Weights of a small transformer language model: 14 layers, 6.11M parameters.
MLP neurons of a small language model. Each row is named by its layer, matrix (gate and up: input weights) and neuron, and shows model dimensions 64-159. Each number is 500 + 25 x the weight over its row's rms, rounded and kept within 0 to 999. Numbers have three digits each. A neuron's up and down rows have the sign that makes its largest values positive.
After each neuron's rows, "fires after" lists the tokens most often just before its 100 highest values on Wikipedia text that the model never trained on.

L6.gate578:505499469505521477527506506498489494515493460485523520518484509519450495511513516479504461481470489448471507528490501512515460490481560506479501495464536499569452515539452543493535504503509466499481519492451524470510501520497514485498490477516496521528506520534509448521520472528492491531
L6.up578:481486505515459550464507484520487534523507457479539497517509554463505537458446517497520539456547530469463497506495503520486476465513531491497493458498468514528470539480503520483500526472496481455486508510461469541478478533503513513518505543501478510497455496497490516526518544484508476485
fires after: " (", " ", " the", "/"

L10.gate87:465494530476477518524451523461535471483502508525501529542530504506489531483490516501527507518443461458488480530506504474518500504448521479449495511492521547516541471492511512499534475436485507472497523474496521473521482508489507459515465552490465520489448536491497491515482507514489474503
L10.up87:551500488519510464530519458447502536533493527454509532493538475503523506503478498476509484552446499502502493487506460458487510477509499524502512512514489459488479492517502508498448526447500503497499465494506541465554514511509537515485467523510481548526522464503506509475473469475469488495
fires after: ",", ".", " ", ":"

L8.gate169:458520486500499462524488479538501547525475497503469502544438536513483493458519496467518486477512523487504475488521498511552491514450519478506513473445512551513511482514502472509520490520516477502488512481513469508514508483470518548536486500516512506515466542520514524524516463528500549490
L8.up169:509519514473467529494499499454515502502500523503503502484458462508463459507509528497522485529500538488479522494555488483491475480478480497509498453460482529501421472462459472509520488460527487508500479462521532546511515515524515505519479540490492517455470505534551524491503518526508522450
fires after: " M", "z", " |", " Sch", ")", "M"

L6.gate97:534497498468537519496519492535477495483509465443525479515501528504523461471487516512491466502525474496528491472517508532480482523473491507517510496482516535494439518503530505519510549510479466508474476571495538538460505516476473488495486476473512452528529505461502491502519497487465494515
L6.up97:521532525479502505456510505515511479469495495521552503526507479514500556540488463477450507475452504515512480535500525480521521514479501491531524524468507503512497501488520492478555491537451466520479542519493523488527502476496491501527523465430528528454469466519499513514497502507490536541
fires after: "-", " and", " \"", " ", "–"

L6.gate87:491494478460515515475493521482501450514483446531512512518492524547520577525497519491487485489512488473515506528445493524496518513521538509501519533487505484504471524521542469524525520512490445530475508491474457500531482491499490510505516504482490482524515535494487500532489501463483515521
L6.up87:489514466468508433494526509522485459479507474483494504492539487489551487506543509470462477510504504484522496457521495519519430492499532497471511529468512459522466520503475458495535563522514532483514510473527511521496546491495483508515501468511500506505528515505455448508483510505489495495
fires after: " (", "–", "-", "–1"

L7.gate242:486524561482527562491548515516525466496468537516507508514504498522478489485463530523503508547524482497534504503497481495493526569479522484496473470469515507488560500509567475477506495433531520507523498466464480486480450486467511500509480512474448506477503499521502539504468457506496500485
L7.up242:541529480513508487534468485560517466486540520505484501492492514484523519513540497509442477518465511524520495514496552493495530463513502477495444501471468532450492502452517498541501508516500497498552491474470510535494514513478500511494492482436510496460502502525546493486461518488501492505
fires after: "'", " ", " Po", " po", " Ha"

L6.gate564:454511479471525509491495538437560517498510505522493494530493547467486550517490496519527484510484510464566519529489507499484500537463491494508505494520505504514512534493515490505525523480473486522519478477487483518474471501523516498552475484484488529504492539529484491501504491444486487499
L6.up564:503557493487526496482539521509521533423522470484448468514532509518491506511496513503472503509531545496507503469522469550478453501500510539476506471538509483511520510554493486534498493484486496494486472515466508513523487504469524449487532482522478499540506537512562474501482522471489494466
fires after: "\n", " (", "===", "==", " re"

L6.gate27:514478523468489530527498496442520475551516498487522518517474508521490541500498502490527442495492535490533493504444463497477516511476562465524527521486517495491487514498519468520547515470516486503491548517465519515548485483498495494532489470475464508524509482520526497534502487503489490519
L6.up27:479508465516537506509560515480536489481479482491484509493472469481516480527521524501508504487512521466457505500535514516522470486493500508523507506507495498512502501538556514494529527514503481505494500519504554515503569452504504478515497459463485461528508526473419478504482456506505490515
fires after: " ", "-", " ("

L9.gate630:507446510502490532522459563452475490486483526520500493483532513486486493484472522481503469467467512471466526533487502480484495503476566471458500493470513474537497556497552523533496511497473514484541507512483507452496505526521488476482474513450498508490483479544490479485528465508459503498
L9.up630:517521483535487501527513504513489534523472488506478513473538500503490459444471492469500539479500527448516513474493527494495491488517525513475540465523483507559480518503502505522513522458478512508559482520493452456513499531511476517509503517509531524476452494494520503516538469523514533497
fires after: " ", " |", " c"

L7.gate542:515505511480514471533455525470498520458505469542469524525542481484469479501474496475474491520535474465504492551502491513509511488518503492461479500507522532501471479469525484503475493509533533492493472475487483471515436539507511498502495549521512476485513520518500542463472509494506527441
L7.up542:525506474474503520534473495485530467446523474534493519539517484503481545548486526473468488555486487537501530528502541520470513480531513482505509537525498554494489513512524523505430469489543511506473515456476459479476512460508493478492508470479479498474497512504488503479530466516516514473
fires after: " p", "P", " ", " P", " con", " pre"

L9.gate178:475499480509449511503516471476534516553501538510504490502520453494449541484509520493495461537515484510506504536500539524509525506482530455518494504516557484516503526499536476543493463487495457501521519554512472502492484455536540486468463499520488483470477503517481544483485499539473493472
L9.up178:511489487448465523496508482470490514506524529507535520520511460514470545496522485507561479487515472482522514504462470511476492484544505495484480511537536466526498509472490525505555465497486476529522542458516457518493481455499522464510506495507481553484465476519518485476481467516490469473
fires after: ".", "I", " |", "B", " on"

L9.gate10:520492518525509508471454536470511503461508495567508461448515507428499518527532515535500469492488523515520487508505547509514554500465505546441486501491523458529476504539541470501487500468497499523505478497511485503462515491461511488518503515494470490469495539485451507464502495494446476513
L9.up10:527511518499525488460548555499482475490490493523479464498549497501530493507499509522527488467458498482448561476525497521544500531481513521465512544554463479506510520501532503493493446489473529499457519523532499483543482564515529494518515492528502467531547527471467491513488525471492471505
fires after: " De", "e", " O", " a", "de", " At"

L7.gate420:489522545496460546523456524492523511494465499471472513474471488494506508490461528459513455508495451496552509461532543449495481505473489483498490485466493492542482526477504492515488496508543498480515496517476523485490455507518514484512486532438445507478506479486521483516507486486506568470
L7.up420:506520511495496513484489529434526492499519509491515487474458504508495497518478474507499508492503454478485525487542499511476469513486452471493505480467508511575506517464488500506556542502500519508494507472477504530481520495479508556512505520453503488495549505472525497510523508501524479459
fires after: ",", ".", "s"

L10.gate619:494544455504482493500466490496488493476489544524509548465487529513455506462516467524469473506488560487528470509494538502487530540486525486469497471458542491530548503498492444536529482517541503458511489510489511470497506517518464499510492492524491512517501472505484514473472463547480529527
L10.up619:472495520476523526491530484522540500500526531477482482511461521508448477510479539448482479511485517494525491492489504440488460517462541504494456499484531518502497480543512491516517513468520509486489535474497481479481520499437510508483502479446471522491496499461522541525465502506500461485
fires after: " M", "″", " N", "B", "un", " U"

L6.gate388:507499502484503564517462512457499473486542530521473514454489516526543524507489531459514507465447476476512500522499548501480475498412528447459517516463506455511494533456522504513529521541539512449498511508515486502493471503541473499505462503466458484475538483523507475526508494466506522503
L6.up388:536511494498509510518452488518471498472526485507507553470495474531539509523481499469528530455503463467523516489514567526497481503493486474483549480456516474487500504489515495507547496567539504467534514517539479503535496502493483497493522480471492499513488471549551470528544493478510497488
fires after: " ", " 19", ".", " (19"

L6.gate114:487506447491467504515505520491511503545484492541512511528467512475530520496534464502476514450472492488520489491468488505470480528492520510515537534473522471498513523481520533482514524525523463548532479498489516515503507530514502498498442505473469491449547461536517460480482515495478514519
L6.up114:500544514478519496507545494494486520498530462539516540513480498501502461555526492496467507475502476481478481519517504536480517523519508512520506517483519525513483480533535513524491516532506472506537540509474568529485544525495489510527475498502474504518508529496497490488504481489461512557
fires after: " =", "\n", " a", " (", "-", " "

L7.gate417:484493518481487565472498496471499474496492549446472493509479457496506508475489521524502453484513461521518502497496476464519482536485509462488529508491476485495519502482475491472530514466529494522535499490458518499513452497535497455447500513470470509506497508515486535513445483515517523530
L7.up417:468510496543519472463563466501490500491471487528497505469497522551489501531547508508494500517499498471522504524550496547494465481512508550497527474522455478460514485484504484519457525498462490477538499549512562511487504473535521499476482479478483463505495511524492483509554468498485482482
fires after: "e", "te", "re", "ro", "o", "hi"

L7.gate342:463504477487486525477500497483547501483531490512455516494441487481480504517540536504504453500442519468509473510579514496484548505505523502485474486488530499504472541506521474565495456504527514480500474545478494515510508466503478521532464491489509459499453512487506501516507509496469496502
L7.up342:460494526495473522447513500471521521498479547439524539558454465551500472509495485496496509500518497533484499481513504498476476512482473481489564509491500501474496515502476499493487491517484505504507495483521487488465489480512509480502524497468486497485500478541515510501512492539484522482
fires after: " M", "M", " C", ",", " T"

L8.gate167:483507530480541491492459550468527517471526460534490477530537480458495475497500515499493477503500508521486482500476489457506541530467539501524466527445517512571511524514515487523529475533474448484506512506469544513526496494501501512477471472495503476517496502459509506482499479511486493502
L8.up167:481498509466475464537508496512517497463501515503492488513504519511480488467435497486504560491475507532530475501494467467469491489525510454522480544475481494520569494496474536518502446532479520488506489473486532477491468520477506560521490529515527505502484516508538462449467500478500484487
fires after: " the", " bo", " Bo", " The", "th", "od"

L6.gate321:486486465491506487510460567501453502488525478531472526452477505455497502487497478479508525477487505486555490505487462518516498484500555481439508495508495491520487534471469526528486526439530457492493523444504467528519474484498466494524476489527475495475492515519505475522524554477495504544
L6.up321:526472521532493476447503489492514511481511519490501543508525503488481511511534492501519518556552484494467473472464527500518541509502509461498506525509472471457440522509459465518511520510507464495530504490512472503519450521529467488517545502479508479499500482496524516484475491496537546522
fires after: "|", "\n", "W", "gin", "E"

L6.gate497:490501492488486507477526527507509525490533517533490521477492530450436537508470532541522497501513501513507489480483508498506507526484534478495526485453521533474459526542490531497496482487535485478525506478444494531466478485529492531519448536519455464526462520520460498537518506480486511502
L6.up497:509503468493496522498510486501485520463540519521485498501534534509479511520486499526548498499502519512467494480492500503501527484497531523488520501490516501449456538557493516505497485480523502502500498482489464528480505477486491534552478490543472486565448515501465507566512533452486478531
fires after: " ", " was", " (", "s", " |"

L7.gate199:489494480498487524489480526503512510492498525534480506481538478484496500506479519478461522510503487510514515521506435527472487469508510465478513507498516510477499544527499520474473484514530445496519487486521491526509457486514546503489454529478487486465517516500472490478451481435527548512
L7.up199:514491472523511439512432489507474499460492508465475505566500497473491511504518521481477530491449491527549497516448439492464496514530489481477506532480540481454506533479465518462512496508514463473500486461463497467506516470479514511476500524528457472508494505513516536498504486496526497486
fires after: " co", " ca", " P", "P", " Ex", " Ca"

L6.gate443:457474529479484518446506539477519530515484524476503518530516509507489506502487493487532491505457565505494503488518496510509493500465491531490507518533521473484447523521488476464531565506475499521509495512480508507502431511502503474538489490537432512493530492526537522493442508421509466530
L6.up443:439544523467480488480521519501518571505509478503489494531500494483483475513493501475481538495481534514458505474508484505473481488451514543535538476558499522460456542501492497523509509467486517502465520525493552495527470498478520468530483483504496534548513483496529504536489548445530523495
fires after: " ", "==", " (", "===", " and", "\n"

L8.gate608:515546514503500550553486524450512544505484491510483448479502476458469517507532517505463492507488459511520494514505524472491526489482529471496515497484489510518533530501515513486479484516540542498545490481526507442468513507523506500516483549478516486482541492502519503496482480502463534517
L8.up608:498540532493510502512520538498529531476512482485494455476489490521519509503544506491528570517502434527515484477542512490512508519506500471481517529511478532517499456542462506473447462492499529505519512487482498483498522509495515509519512501502522506535537486514527475508518534491496488569
fires after: " ", " h", " de", "gi"

L9.gate497:544515489496483510468476521464525501483508494491473482521520557494495503508512506478500492505484509481491460514503500496511503582446521455430488515487505483496480463497530488491547494510546518495485494454474537458529519465485506518503498521476492531481505491475523537544489454567451518522
L9.up497:523496481461538490494523473510527490483523537488469496495526473494472512559475505468484453447457526508506509538496496484486507495474514474498535506492497491459559533495496518482468521517548502476495503469499486539458538496485490526506463522500465490530522512525494508494495487515485461517
fires after: " M", "′", " V", " N", "-", "ul"

L6.gate48:503520479547505504477506487476508476513497550505460456483507520546512506501516487508502505539489480520490506502527541434534517559455505494435490523519472509510493501542523493454500514473505516504540463480478504503514495458514490449481430514496495528512506495518492502476514504447508501495
L6.up48:473490518521508443471504501535490509443496471489464546497506507506544456523525502439531468514489497503478513487542461532480500480478491542504500503507493525517479486498486492508541526492466490492524501536477502482512477528510504515479497460518477523517487472548500528510496494503502467483
fires after: "hi", "i", "e", "o", "u", "."

L4.gate511:477478509423515452490488522516479471479505488583475507471466459499445522491486503485469504483523478512511512512466475500477558475487514458508498495500526488519494516491500479506521496469550509495527511466484499497530507503495463522475471485477516519491487523477508516517513503452490512508
L4.up511:509502498531490504503479484519508495538477531540468507492483509483494532525507473530536489525522545535497491492490480461531546490501495454470538529459504453558528491486509521474499554510505503527506480466484479506512507513492521484478519468493436506434555456528493484493500471485509484492
fires after: " ", " Pla", "W", "-", "E", " A"

L6.gate211:501482444497497512535480517494520492493510496471482515488498502514499527503483516475536496453466493503458464552492516478492531513448530461472500498503521508446509541463544486520516504471535482490518506478546484517478546513481489490501491517475490501495522511514510485505503493507445535504
L6.up211:500516495502489519528470488532483499489482485471492506500496508526520522484461473503553528435517474500469490518496523510436483499484530499504495467486530546476516501485518537535502474517499503485488449524547518518508578510448506514509509488522470484533519512524515460548504517520473478496
fires after: " S", " M", " H", "s", " K", " N"

L10.gate141:512485473496530499487446518473507510510500518514528500495486485456455495485453503490460510485470481514495499495504536497568543510507531494507504471482471502531537532498494518502529483518544474442531500536523466510467473530524515516525498464456476513508467536490476491492502464506462539500
L10.up141:468519458512538496515457493487534448487505485508514511508513474522500489489490481497478515474456509492483518508539529521552558554504496528519531519492473547520485506481496513517503521509483422486515467499514511500516443515507486481529475506499500495501474506487504467518515556544534485481
fires after: " 19", ",", " 18", " August", " June", " 16"

L9.gate126:489487522495528513589506538497521457522502469515515524509501495523476514518453554507487482537494465500515477503488502454483509497504528501502472507500511466522537521499527513495481522481509515471467499488460496462510497541530475481500454533489456492523502480519513539498463490486492534480
L9.up126:484477497525504480507496482505459528518499504504500495484533454461522514519546503513516485552466460521488533432478503475458489528488487539533442469519474523509486484469472525526492546533498507481533471475501508537496515498518512535507493507510473510495531524517543458510497505537495494506
fires after: " ", " Li", " po", "ho", " de"

L10.gate289:434499463481520507484511538479476531533498512537557469532507474516467543489475492517473467513502472442452493496505493463516516473546503486497535520508503450488493503472540476502538481548470517479464511517504511484498524483518476527503513531487501500469501543519494486512523454482481495522
L10.up289:481503498491498469488496483472486501546473477528489543501487468480515556497540472475511501483536540510526506526475503510524490470535505517485522512473518498465449489530530463531515522498535474527516509510488513498468524507464503516501504464501469470503550517477462445546546479491481471560
fires after: "-", " A", "th", "s", " a", " an"

L7.gate196:471489545436490474442472527495523473544532488509532497518528471476500526489478489478502482477542544483508503517515509496483509481460524506448506523506552482519530511478479470498531457493477468510501530524542480527503461509497501514493503504538542479464490523494474560489535527475445488505
L7.up196:503468504505502521494470514474491529501500493450505522538503518490507489418477492495497507536538516516504504495454495526519514456490511468492473502484464517503490511509428526524536483545482511534520550482516558525490443517490535528545511500517494514531463482522555471488487454529517518475
fires after: "\n", ",", ")", "born", "Note", " result"

L7.gate264:515533541513463515499530571484490551503521564496487457481483491482509547493509483485545503454476504487484474493498503538507496527520508506514491517492521460527484518513495522491514522507490489506491463509531501487503485482481507495520455532474499519485512561487452503496498504470492514475
L7.up264:512495492449519491534511497521500501543512475533503492511483482504508493504475467525476521499455518484506479504497446497498517499509500534544517494559452447460545507517522512506515464510495502501488486515539499510535502499513522520522486478489482452517491519530497546504508504487497480448
fires after: " ex", " in", " a", "In", " De", "f"

L6.gate581:545531460538501507515455501506513477523527508502509475504491514508516567478528512505471461491467506495548493481455495460460493546494560473480492537481496489455491534459536476479496513514544518500516504502512507541509501498534481487488472499489532492487544498507461494498525521497500502542
L6.up581:533495504462529460529443484462491457450527483511538528520521521503546498495509485490495447491488546489513504465497487503501470463527502500524528440487529465490499532514483506524521545517500505526500494528514494534466498519513471519514528466476491545498521479523458491516497470538482518556
fires after: " ", "-", " Po", "/", " 1", " ("

L6.gate453:460509547476500514503519462513500529521495507498525514554476533474481502499512505483512455512496470451532501467498489534509484501526546465535485473455514520521503460546484507532508483534511465476491505516510570526470538529471488493513513475494484492521502514469484489506474479479494513500
L6.up453:529490471497518483525450523505538505539527524503501548501475493507515560502551510534494454477487493522548413504430497510517523516496564513521523496494520482475485509488517492518501531548523522503486518502494498520487488451493462503517510471500487492518570462531508465503483485492495510532
fires after: "-", " ("

L9.gate30:456472514478494509477477499474541509522536512507464528505453476454501490482474522481515483540466494489528523551510516498561544521515494492487475510509478539547491536477536488500531534439516454492487562509470479496474466489551485496479456507502502485486515497543496498481487514512512492512
L9.up30:440507497534506523483470478477520459492520520500515499513480513476490499437482487496524484530509486498528533508470496430485460474477485545514528514486482509508512489493466552478517509513487511510504496488520462457471504489513542534466482504481483510475481505512518489476461516499489466502
fires after: ".", ",", "I", "s"

L6.gate594:469478563492495507508520461503508477535475531447493534538517464506469537488468506497502489504526477474565511503482514504459505535507510467513550461459486514525502506498495497535492475504521509466501488522546536534506492534502483482503488481537493524509500518505500568523537521475480489476
L6.up594:506477517499501544523459517503481496526496513530538467539474512521448542482469503493505465505489475443522486503441508509510525516475531505505532507517492497527448513485536498509543512490485486541475508502497535491503434449506478460494462481486530451492504487552500490509499489505513498499
fires after: "-", " (", " \"", "/", " include", "\n"

L8.gate550:485515484461456517489472577474506492462504521543480516487501501495557469475499516542478524518467489472483516508555479489513524508493526473521506496527514477498500511542541473525464500517492535480507482512477494505483556477505473462521499518464482497503535529436484524470496476484479537519
L8.up550:524501506456495506461476488504498505463515499504526513479511534493480511528479447506511525526554512479537507552484483536518513488490480499502525488498518446470480456502466505500514487496475467499514521514499506471461492531514501506557490486551518513530515470550451481497450488456525502540
fires after: " in", " is", "–20", " 17"

L6.gate331:487515480472508501507500539471529471508481498526508497499474524445490523489510502488502504480483494506503498479464479463517475527481484501464524451464513494512464551478517463460514532484566481471545492470509517535461495568542476492486499538488505497450511525512484499502537539480505502555
L6.up331:531526511483492500521521495509474474457495471512525511481500533432510474533519485468496488468485475464477475482486523531509456523516491549473520465431533512496462498579480498502544503481496496485492505524499534503464537538522522542504515514537489519519467507498478510568537516521488477539
fires after: " ", " c", " S", "s", " (", " b"

L8.gate366:471488498503507500463533500483525499478527493527495498522508458500464572498514519492485484550478506521464496509515505481490519547494525507505438483479500497503547507503534467563530497487473480464496484515455498465473512492451532540479444512480486484477503485479500503497462505475499499492
L8.up366:467473531486475498485518490473490480489488452545509496506508462538505539481497486486533498518497474484473525497517440490523506510478498496523527489511514512537494500488503518482514450487490459518483516477518555488528490491463501504511470537508438478518486510514520481523465489425499485485
fires after: " the", " The", ",", ":"

L7.gate369:458513534500484488489494512491524502502484493491499483506500453463534489479490526489499485468471525508518453501493522408514509516505529538447479492481509506467525532487511506494517494441529496520531471463491481475478494507501479503531476527499502467485518522504507476471499483513447475542
L7.up369:515521473501511443485524479473477530478504487488450508504509555499509478516575516515464483482488515467522486543515493497458494511554509499494550469523510518502518481479513468516491506482517499480505454539464458479500493494493519500457499528484449543493523514489485477538524486499508525474
fires after: " G", " He", "ri", " Ro", " W", " Ru"

L8.gate426:541503523502481518549509470496486523480476505507511493537513465465480542507461517454509466519496476472455479503474503503554529488529505540469455517499499524527501494483507508503515486518501473468475502472551535499545483528558524478507491567507476486519492536487482533529465509477468486505
L8.up426:517509517483527498532507490449500523535498475516474530486484458510444519542445555479534499525496432483463502488492506505514519485502481513489426538519541490527562490506522540518549510476466518464482528470499495477514490526521518482449446540497480481485504536523508529495495519463468484475
fires after: ",", "s"

L9.gate363:513473529484497517501506526473515518484520502546499464467453486527526504505483468488450505511461480496485439514517551507487517510483509487454487527485475575509522523485494474494539516495508509545477425470494513511445509528476520518519496493527514530523494546463472479498530484456498488490
L9.up363:477500491499516493490496517530504489532497480471552493488525539477495508498482514452490486501508463531513521516491443526515483520493497501516517490412535498487504515519522511515466557496525510470452544507493541548493523533537467510529516509503493495471505506570466484518482493503493511501
fires after: " De", " de", "-", " U", " pro", "s"

L7.gate187:469514544502455509491510479468562488439492500518501528501492515467478528500483508473513475560470497473480503475558534472510536501470540520455488497493520529505545520510511509511509497479518482475496511511520520531499501545506505446510492537485480470491490485510473545465454512491476502502
L7.up187:513510484511497484554514499503509484543498473527476506533524466499503537515494492459538519575454484514462517512481480527503504497504497502475502501527520506506485508502526483508499501472454494501472509510559488490525548490455501568520495537491507463495462506506507499535463533494423501519
fires after: ",", ":"

L8.gate3:486484491501509490544481540496565500470506511521482454537518466507501502482517502465496499474509484530517528500513514468486502506516513471479506549430514545480494507520551480462457492488545468499510504490478545516501531449507514509486501491462486449496580487513501520514495513502512504463
L8.up3:452517468498520456496527510495491517491479522543481560547500485475484502508496469474496497545499491518486520464526499533488503507502468517504498563494496529487517532482488510531448470537515491486529503514511518435512490477499498566518491521508496487486499484523504481529538478539506492471
fires after: " Da", " h", " Ho", " ch", " 1", " Ha"

L9.gate499:520549494482482501523524518517521447526515494484489516486495462505482486495491486487511481478486508500528486516543510522555482549491528502500454492500527488511476510519508534479504476503513486424488496499516504485487509502525502451535496508505473492518482516469546473504509504514527503509
L9.up499:525520474542513467550534525471477469557490507511502525497492502473535490491535494529503526488492525514462506512519513518514513486503542507524496557476497527521485496448521503510438485556513499451466476495525509471509492559518510487548491487476461442528516499557543457507533549502531471529
fires after: " 19", " 18", "–20", " Cha"

L6.gate297:478507546446502525456509520486552528529538544497502529527491535482480529476471505512512485463463506496501472502485484486521511530469560486519505525495479461521488502493508476492515498478519497511474543564476553518500470481501491477509480520492459513514525517497511521473522499503489495502
L6.up297:495520494486522500447518509511529551485514521487514533546494532506469515481490521506548491470487502485489494505470481540508497503494547489542544523491472491497488486526527475463511504480506506520470537525489560509492500498456496493501520488507475527535516502519568521496553539482511489522
fires after: "-", "s", " pro", " ("

L7.gate564:487533499502503498448477486478478545542467531486522503481484497450458512479527538524478491510495478487529503510496520524538500511505533519485539444452544510500470496549500495498535505460520465510518550500462498552464495474490508465511488488479479520486490486482447496519499503478474494512
L7.up564:502475534496474501474528450496496507490541491487507536500508501536472469503500539462471532530483533459527480501516530533510482494474527504514529491481530516507509496542471467504498548483470455464498511553492504542567452521501505492504515518479484529490480481469478500498504533542505518528
fires after: "s", "g", "B", " K", "c", "f"

L6.gate344:511498548501469512498495488499529522485504512532523509547489533473511523499527510464468480520484455481561475524512501510496522520542528518541475546498472504498490493492524480476508490542470487515502500504502527487538505512510493491451493483465484536503552519536488528479506496507478488514
L6.up344:461522541473465508527490481502529451531506518489450517490476530545503478486504526519493473492510512494518464458461532503466499489535524552525451530546497498463485511517541495507486511493533479493488510515486527534533470523510529495484519492438489505467530494506489511493517490517510478488
fires after: "-", "–", " \""

L7.gate519:487511500508450532529493516480518542483509494496459467525503477485505544503527500467481474483507501490555473486491533471501523515472497466501518482482545507503453542520484471494539454504522466541508503471497512482487499510502553505522439530459490453506489543497497520464512496498508535503
L7.up519:559475480523507471495504504492486471492514463463491505515479540463441509479544526473531486528456510452495537505447513472502480536538529476497509499489507515513478497498507477535505503533507516503523480521440502521500484481495501466443502478507511454473447491513509533478458471516493501489
fires after: " comp", " Co", "C", " imp", " co", "P"

L7.gate158:545541481503491487462528495471500548510502497491527515509453497528478520491506509498514487513422496463447483520520511520530489509465557510489511499474483479491496554509531512498510527471524478467486502500507517478508522523507462516531463513485487486521530516555465475532519457486456517514
L7.up158:483482477475501487501537499486512495527463512502466508463468544502528468441484521529528491511468534491519539492538528477459508463479506520513522484532510443469510511523527544523502535538499515500512461545468521504489490499483499517479564496489475513535510443501479511509502475551500499504
fires after: " a", " Ma", ",", " K", " in", " S"

L10.gate218:469446471531462536466504558464529473501511470550520528514527511490511536486480513492514515490510492447486527518459481468534518528496520474456486497498538506536500512527561534514510522483519479545523481493462513472481496488474532529493489514473505539515541487527513496496507489486470482526
L10.up218:490469500471511516450531498484536534503518487499545504508447518487499492524478466501535521509498485479508512466566484501509500496505494487515485524510512503500524504500478515521556545479478497509533537495470546525495511503491551483551477494527464513520475526497465500477451520472532471438
fires after: " the", " The", "s"

L8.gate369:488511504508476475507482490465539488460506534543491519522512459497490470521526546423480491497501552498528452535490514481478495539481508476501507509432544503497522487493540490517487466483507496451514496497456508490513499489461537511519499472497480523470480510474530498471503497495430513527
L8.up369:508587482482491490522480526525502527465504492487471511513490479500468504488513497523485514493504459511450475554484509494523489502522498481510495474461501475542505489445537511481448510481496513467546528495492477496483501515504478503484503544453499501481491476503521475521510504460481501505
fires after: " H", " W", " He", " Ro", " St", " S"

L8.gate318:525523469527468512502553502495519476494521468483470521525532529478494489499503553468510529502499531514478514557490464517459523509493537481436508484482526511518492580476532498506502489458524509505470527441493547504466478454523482532502481503481460497474478501495478557503507494489501531523
L8.up318:516505479524522468503560452526532541482531493474494531530496496510476488536518533486466543500517499522538461517481464520438500455501490518502542490453489512517472519450494495487511517509468532477503506448521525512460489462451499477517534526509480522489490515497466518517493498496527525526
fires after: "P", " P", " Po", " ", "s", "p"

L6.gate525:499495553494472523496532500527538512508517498461533528487487433525485528511500534511511503557483497495542498504561537493513522534465492481497477484484496528521487485526489515485482451474507468477526500473496478498499484485520489453530502534470493496478486484491512525528497472519507505468
L6.up525:530505521514479471494513483538458513510522474487525462460490481494502477536502491474521524521492490478529499506549512490480523493472464506528464465471507521510506497499513531491510482470504489527525513469452469535505522492512501496526486528436501487490492557447552515493496473528504481474
fires after: ".", " kill"

L8.gate187:500478513448490495471449521495518468482479523518501510490463476487485490485470489469473538516439552471467495522536520521551496519490503516515525493466501510570508547501530499494513491466501497477500519559517503495477481558510456485483470528493520505517487548479445536488476494478497486504
L8.up187:502528482481489481468520478537523510459528477502528525531462521543480470517490481454485556497460525465466492506527492486520480512497476525537527497464523514540517511522456506475501495485494510477472534557534499505525504561493495526505483525508524527469484528496464480519531514513521480495
fires after: " 19", " C", " 18", " in", "ter"

L7.gate460:477511514489508520520490478458507489549515479479505448505499514487467506490476505542510492538525503489453495552487500502481483508528566549441508493475539485482500516511500472531512494479505511494528504465480462537494533470505472520458524552489453524477514504498478504534509497488460508560
L7.up460:486476521531484507463469487475492539488521498517475529499501531451523471467496483458536496527454501485518467489509492464504498484464519497491499531511490513480526464493477472497516505458470497509488521507520502532520504508474562491491542529544460500486484489506481544456490496518545497524
fires after: " |", "g", "G", "B", "A", "^{"